{
  "n_layer": 10,
  "d_model": 192,
  "n_head": 6,
  "n_kv_head": 6,
  "head_dim": 32,
  "d_mlp": 512,
  "vocab_size": 8192,
  "activation": "swiglu",
  "norm": "rmsnorm",
  "norm_place": "pre",
  "norm_eps": 1e-05,
  "positions": "learned+rope",
  "rope_base": 12100.0,
  "rope_fraction": 1.0,
  "qk_norm": false,
  "attn_scale": 0.177,
  "bias": "none",
  "tie_embeddings": false,
  "parallel_block": false,
  "init": "orth",
  "init_std_qkv": 0.0394,
  "init_std_o": 0.0,
  "init_std_up": 0.0394,
  "init_std_down": 0.0,
  "optimizer": "muon",
  "lr": 0.00547,
  "beta1": 0.93,
  "weight_decay": 0.035,
  "lr_head": 0.00522,
  "grad_clip": 1.0,
  "warmup_steps": 200,
  "schedule": "wsd",
  "decay_fraction": 0.729,
  "decay_shape": "linear",
  "final_lr_fraction": 0.1,
  "batch_tokens": 65536,
  "seq_len": 128,
  "doc_mask": true,
  "train_tokens": 276600000,
  "steps": 4221,
  "dataset": "wikipedia_en"
}
MLP neurons of a small language model. Each row is named by its layer, matrix (gate and up: input weights) and neuron, and shows model dimensions 80-143. Each number is 128 + 32 x the weight over its row's rms, rounded and kept within 0 to 255. A neuron's up and down rows have the sign that makes its largest values positive.
After each neuron's rows, "fires on" lists the tokens most often at its 100 highest values on Wikipedia text that the model never trained on.

L5.gate178 [ 68  87 137  95 121 102  73 113 135  87 112 171 144 113 116 170 136 127 151 118 120 100  34 155 142 149 159 104  87 101 140 103 173  99 151 123 112 170 211 145 175 124 119 135 120 136 133  71 134 142 184 156 149 125 110 102 145 171 165 163 106 134 172  91]
L5.up178 [116 145 120 141 141 152 178 163  76 146 149  89  93 121 129 118 158 158 105 184 122 118 146  77 152  90 158  94 112 130  67 102 108 146 127 133 134  85 121 119 134 132  78 114  80  89 113 119 191 110 142 166 150 122 107 128 126 108 167 131 150 126 203 160]
fires on: " New", "-", " Australian", "n"

L4.gate431 [161 104 128 108 133  85 148  98 116 216 124 124 113 110 137 127 171 139 101 162 162 126 192 136 135 115 148  81  97 125 105 127 109 153 138 124 176 131  97 141 159 210 110 157 155  67 149 172 125 148 102 115 180 117 118 149 179 155 160 119 130 111 114 124]
L4.up431 [126 126 101 137 121 138 111 179 114 216 111 237 126 118  62  83  83  75 131 148 141 194 143 109 174  85 152 107 113 145 202 125  76 201  96 137 160  88 190  69  99 116 146 144 110 125 122 189 139 137 175 119 137 151 164 138 101 153 154 125 101 104 149 164]
fires on: ":", "\n", "s", " |", " of", "|"

L5.gate202 [121 179 142 118 215 137 151 199  41 136 153 147 104 166 160 137 100 123 148 116 115 167 138 131 146 138 138 170 102 124 113 146  78 214 177 104 106  90  99 111 140 145 103 117 148 150 147  96 154 151 161 151 139 154 189 101 148 138  79 165 114 136  90 139]
L5.up202 [163 130 191  92 134 146 144 117  75  93 135  80 155 175 112 123 134 150 155 142 117 141 131 103 146 167 154  97 163  80 127 185 100  94  78 143 115  96 149  81  64 153  91 133 138 147 139 134  76 166 159 123 129 126 120  99 110  89 106 119  80 125 107 117]
fires on: "=", ")", ",", " Film", "."

L5.gate393 [107 149 120 120 149  84 139 146  95  83 118 148  86 108 148 161 175 113  54 137 173 148 163  95 138 138 122 184 151 121  87  85 140 186 132 121  80 100  87 111 192 160 113  99  78 146 186 123  84 154 126 127 163 165 137 211 118 141 104 112 140 141 137 103]
L5.up393 [128 167 118 122  98 173 129 108  51 125 111 134 126 168 182 151 133 157 104  95 124  98 127  70  93 164 161 171 154 144 179 180 149 184  93  92 152 105 114 158 120 109 106  94 161 147 152 145 103 112 159 100 175 140 114  80 113 134 170 201  83 145 142 117]
fires on: ".", " Re", "\n\n"

L7.gate182 [134  76 148 119  97 196 153 119  92  78 183  95 133  98 134 145 142 179 135 127 150 111 121 126 137 112 141 177 123  83 142 189  50 121  70 107 166 160 198  58 137 140 104 129 181  98 135  96 114 134 157 103 116 196 123 232 153 141 139 181  83  89 148 127]
L7.up182 [130 141 116 146 151 105 124 113 124 106 137 104 157 102 193 164 135  77 115  90 122  75 177 154  89 132 119 114 182 162 116 104 128  80 102 160  82 183  99 151 144 129 125 165 127 125 127 153  87  93  61 115 130 163 119 148 148 181 153 170 117 149 154  93]
fires on: ",", " in", "\n", " and", "."

L5.gate309 [111 117 129 124 127  96 107 110  88  48 115  97  75  73  91  85 134 114 146 132 140  94 148 115  81  80  96 158 112  88 140  91 166 164 145 120 159 220 139 121 111 168  89 163 173  86 189 105 122  95 109 127 126 161  87 166 139 118  20 122 126 133 144 127]
L5.up309 [137 126 104 105 110  90 184 141 163 128  99 119 126 163 120 149 153 167 147 110 135 117 126 197 116  79  89 158 195 147 140 124 142 117 132 152 153  58 154 101 114 100 199 144 147 174 179 123 159 168  81 130 111 196 132 132  88 191 130 164  96 128 104 135]
fires on: " and", ","

L4.gate484 [144 120 148 135 125 121 123 114 104  94 123 163 147  57 129 141 120  58 107  92 175  90 110 154 173 108  89  87 143 134 161 187 112 149 163 146 103 122  52 146 120 110 168 140 108 129 158  65  97 113 141 140 130 144 105 127 125  74 135 113 119 142 126 105]
L4.up484 [161 153 122 210 116 119  88 115  59 145 131  97 105 142  87 168  85 157 137 110 157  72 162  41  84 101 118 137 155 103 203 141 160  80 145 144 150 120  92 130  91  88  98 156 141 142  65 121 114 144 122 130 132 130  90 157 114 151 132 116 110 104 170 109]
fires on: " and", ".", ",", " de", " &"

L4.gate283 [115 116 127 104 102 162 111 149  61 125 135  99 117  90  86 144 131 141 147 115 110 188 155 107  99 162 171 167 151 167  94 157 134 168  95 124  84 146 114 146 125 115 156 116 136  78  42 127  78  72 104  76 120 150 203 104 150 150 117 122 111 151 116  93]
L4.up283 [ 95 131 111  66 173  96  96  75 170 141 162 146 148 161 169 119 140 113  71 100 122 148  99 118 134 126  99  78 111 129  81 115  91 169 147 163 161 148 194 129 132 169  52 131 169  66 158  99 130 126 139  83 134 111  54 149 173 144 140 150 136 132 125 136]
fires on: "."

L7.gate257 [141  96 138  99  94 112 126 132 130 147 125 121 159  85  40 102 122 117 141 156  93  98 111 107  88 112  87 135 153 119 133 171 100 143 113 115 183  29 128  87 154 127 171 123 165 173  95 168 104 151  94 129  91 203 145 187 114 142 116 147 130 197 103 127]
L7.up257 [157 145 128 137 124  95 137  96 206 146 142 113 115  78 105  95  80  90  92 155 129 157 148 137 129  93 101 127 121 135 143 126 119 176 127 136 190  87 201  59 131 124 126 152 134 119 129 157 130 103  67  87 128  81 139 100 170 105 109 132 141  88 190 131]
fires on: ",", ".", " it"

L5.gate60 [117 131 166 119 101 127 112 149 146 137 161 133 146 148  77 148 129  68  88 120 157 123 128 121 141 160 133  99 105 174 140  83  51 145 142 125 154 114 144 139 112 110 130 126 131  70  88 126 145 156 121  78 169 151 183 179 140 137 120 106 160 116 132 150]
L5.up60 [116  86 159 114 102 135 104  96 184 203 138 107  60  99 142 152 127  90 120  94 123 184 110 153 198 130 121 141 154 158 124 108 106 140  54 144 166 115 110  75 152 130 126 158  90 112 176 127 113  62 159 148 109 150 148 139 143 105  98  91 111 148 118 197]
fires on: " of", " the", " |", ":", " in", " all"

L5.gate403 [137 107 157 152 113 178 109  79 144 112 103 120 144 130 101 122 140 109  96 137 230 176 162  98 136  88 116 130 133 169 166 156 153 128 125  85  84 204 206 128 155 160  79 151 132 122 160  99 117 155 123  94 160 173 128 167 122 113 148 130 157  84 136 108]
L5.up403 [145  75 132 147 115 126 158 120 122  90 100 167 136 114 157  97 147  93 135 157 139 143 116  85  98 114 124 159 108  90 148 136  51  84 104 134 185 160 161 181 129 142 139  71 121  72 181 159 131 206 143 147 192 119 137 124 132 151  90 177 112 146 103  84]
fires on: ".", " 0", "0", " .", " 1"

L4.gate318 [130 147 130 137  93  53 176 122  68 175 164  77 108 140 119 141 170 111 157 125 123 137 173 126 148 137 178  91 190 154 112 131 163 130 139 192 136  71 157 153  76 105  96 134 128 142 152 139 128 181 108 172 136 121 111 126 191 102 167 108  94 126 130  93]
L4.up318 [165 123 104 117 125 156 143 169  50 143 183  70 136 116 135 182  78  99 120 130  95 150 127 163  49 118  67 145 205  91 149 194 149 151 158 101 134  99 123 156 129 100  74  78 194 161  66 129 228 113 191 103 115 152 111 186 136 165 152 153 163 157 160 140]
fires on: "vi", "di", "na", "ni", " Gra", "c"

L7.gate114 [ 99  88  66 169 130 124 137  74  95 142  98  76 147 141 172 152 120  35 154  55 144 100 135 122 170  94 187 112  99  84 128 105 175 131 149  90 124 153 166 154 148 167 144 153 155  71 147 140  95 158  69 122 155 131 132 110 163 176 153 166  89 110 133 154]
L7.up114 [ 79 127 152  90 147 149 146 171 119  97 120  74 127 157 140 175 133 124 119 184 118  46 142 115 156  77 200  96 146 181 147 114 189 103 120 110  64 144 166  75 170 114 127 144 174 146 148 151 119  84 158 112 162  96 126 133 114 122 106 170 146 105 106  81]
fires on: " New"

L7.gate458 [ 53 126 125 102  59 134 133 154 134 132 156 165 170 112  63 170 157  79 149 126 134 120 134 145 175 139 100 109 170 121 157  87 145 100 149 112 139 141 138 102  86 146 120 120 138  57  70  88  84 140  76 152 144  62 124  83 176  82 111 146  81 166 165 118]
L7.up458 [134 156  94 190 128 121 167 212  87 175 129 146 148 141 208 129  91 153 143 164 125 137 127 155 172 138 106  83 101 125 195  78 112 147 194 102 144 137  65 160 118  83 129 215 143 171  84 151 157 115 148 107 141 104 138 140 144  74 158 123 139 120 143 115]
fires on: " 18", " 17", " 16", "18", " 15", "."

L4.gate435 [137  91 120 106  96  88 183 139  50 180 155  67 161 113  92 157 120 103  91 100 105 158 200 119 152 106 151  69 178 159 191 109  73  99 153  69 147 192 131 133  76 141 144 148 182 157 110 104 124 109 156 153 137 160  82 175 161  73 156 137  87 108 144 132]
L4.up435 [145 102 110 110 125 171 102  94  66 146 159 170 154 112 173 120 136 147  81 101  81 125 150  99 109 102 157  72 125 140 176 104 114 147  66 104 129 105 222  94  87 142  85  93  65  92 119 106  99 162 135 117 146  79  78 125 145 170 137 155 143 150 133 109]
fires on: " (", " |", " Empire", ":", " season", " -"

L5.gate439 [176 141 135  83  76  81 170 133  71  93 122 119 170 157 150 158 158 106 192 122 133 150 148 149 185 176 136 117 143 115 153 146 136 152 139 100 131 152 178 160 190 159  83 151 133 130 115 112 121 131 107 134  93 154 143 120 196 110 108 154 122 195 107 111]
L5.up439 [164  99 139  35  75 128 151 129 132 130  82 132 165 109 103 102 105 130 213 114 164 131 131 138 151 101  86 103 106 102 106 145 132 109 143 118 204 182 165 123 138 176 106 130 163  96 165  86 201 136 148 105 117 135 167  96 148 153  34 173 136 171 157 112]
fires on: ",", " a", "\n", " was", " is"

L5.gate17 [121 117  86 119 142 119 166 126 167  41  60 133 146 105 140 112 149 187 115 126 118 185 151 151 104 100 103 218 118 112  47 140 107 118 116 163 141 210 126 118 145 137 157  84 102 119 133 149  91 130 105 202 149  69 167 142 113 146 137  85  87 116 132 164]
L5.up17 [129 140 181 134  87  76 133 181  76 110 130 103 163  69 113 129 140 161 108 136 117 137  80  86  87 176  53 148 141  87  89  92 134 135 139 178 164 143 173 157 127 116 173 110 215 160 158 110  76 125  75 135 129 101 118 176 127 195  68 115 169 133  87 144]
fires on: "a", "li", "I", "il", "ri", "ul"

L7.gate94 [135 155  91 109 135 129 183  88 138 136 123 148 150 110 137 117 144 185 150 117  36 128 132 159 149 112 181 124 124 136 138 120  96  81 175 100 122 121  77 148 116 160  73 166  80 160 133 121  93 111 120 147 132 129  81 134 195 106  84 109 116 120 116 186]
L7.up94 [124  73 179 138  68 130 120 136 125  93 142  72 133 110 152 113 159  62 100 127  73  96 133 122  83 142 148 137 150 119  93 187  91 153 153 110 121 106 145 189 126 117  94 139 151 102 197 137 156 114 134 102 118  76 107 126 113 139  94 172 139 109 153 146]
fires on: " a", " |", "a"

L4.gate144 [116 111 117 152 118  70  81 112  82 143 131 179 108 114  92  70 164  51 128 154  86 117 127 114 201 116 119 127 128 144 130  80 107 111 152 108 100 121 126  74 166 153 159  93 162  88 116 170 152 139 112 143 140 144 135 111 174 162 146  87 110 125 122  97]
L4.up144 [127 131 186 142 144  87 105 104  85 112 132 169 129 138  94 142 118  79 153 107 183 173 156 111 126 165 150  87 162  97 104  79 136 118 145  98  65 211 153  78 110 142 218 100 153 140 103 199 152 102  58 133 144 105 135 136 140 125 138 117  74 128 126  92]
fires on: " pro", "pro", " Pro", "be", "Pro"

L7.gate200 [108 162 102 197 130 126  61 139 155 108 115 133 104 136  59 164 127 173 104 102 170  93 137  95 168 169 148 148  50 100 144 114 125 137  69 124 183 119 120  92 144 136 117  94 139  88  86 160  84 127 114 154 114 124 159  89  92  65 131  89 163 135  64 104]
L7.up200 [140 100  98 157 162 135  93 129  92 115  99  94 107 145  66 110 144 102 135 180  76 136  83 123 113  91 146  55  84 121 123 141  50  99  90 143 156 111 107 122 148  94  63 132 141 144 127 185 131  75 136 206 136 140 209 140 152 154 148 139 137 117 112 210]
fires on: " the", " in", " The", "s", "="

L7.gate173 [163 127 172 141 128 149 134 185 116 152 110 172 171  94  86  65 163 110 145 173 124 136  81 158 135  69  57 178 156 152 147 149 100 145 113 119  76 104 131 114 120 161  98 130 114  92 126 102 117  76 106 149 128 121 165 152 116 150  97 135 129 103 108  67]
L7.up173 [ 91 182 144 156 166  85 127 188 171 175 102 147 154 152  95  89 104 180 144 100 107 158  86 136 114 115 113 139 100 104 178 125 172 122 163 127 100 142 158 109 165 152  82 149 166 162 148 142 135 155 102 136  96 134 120 130 132 118 136 147  96 139  86  95]
fires on: "–", "18", " 18", "^", "-", ")"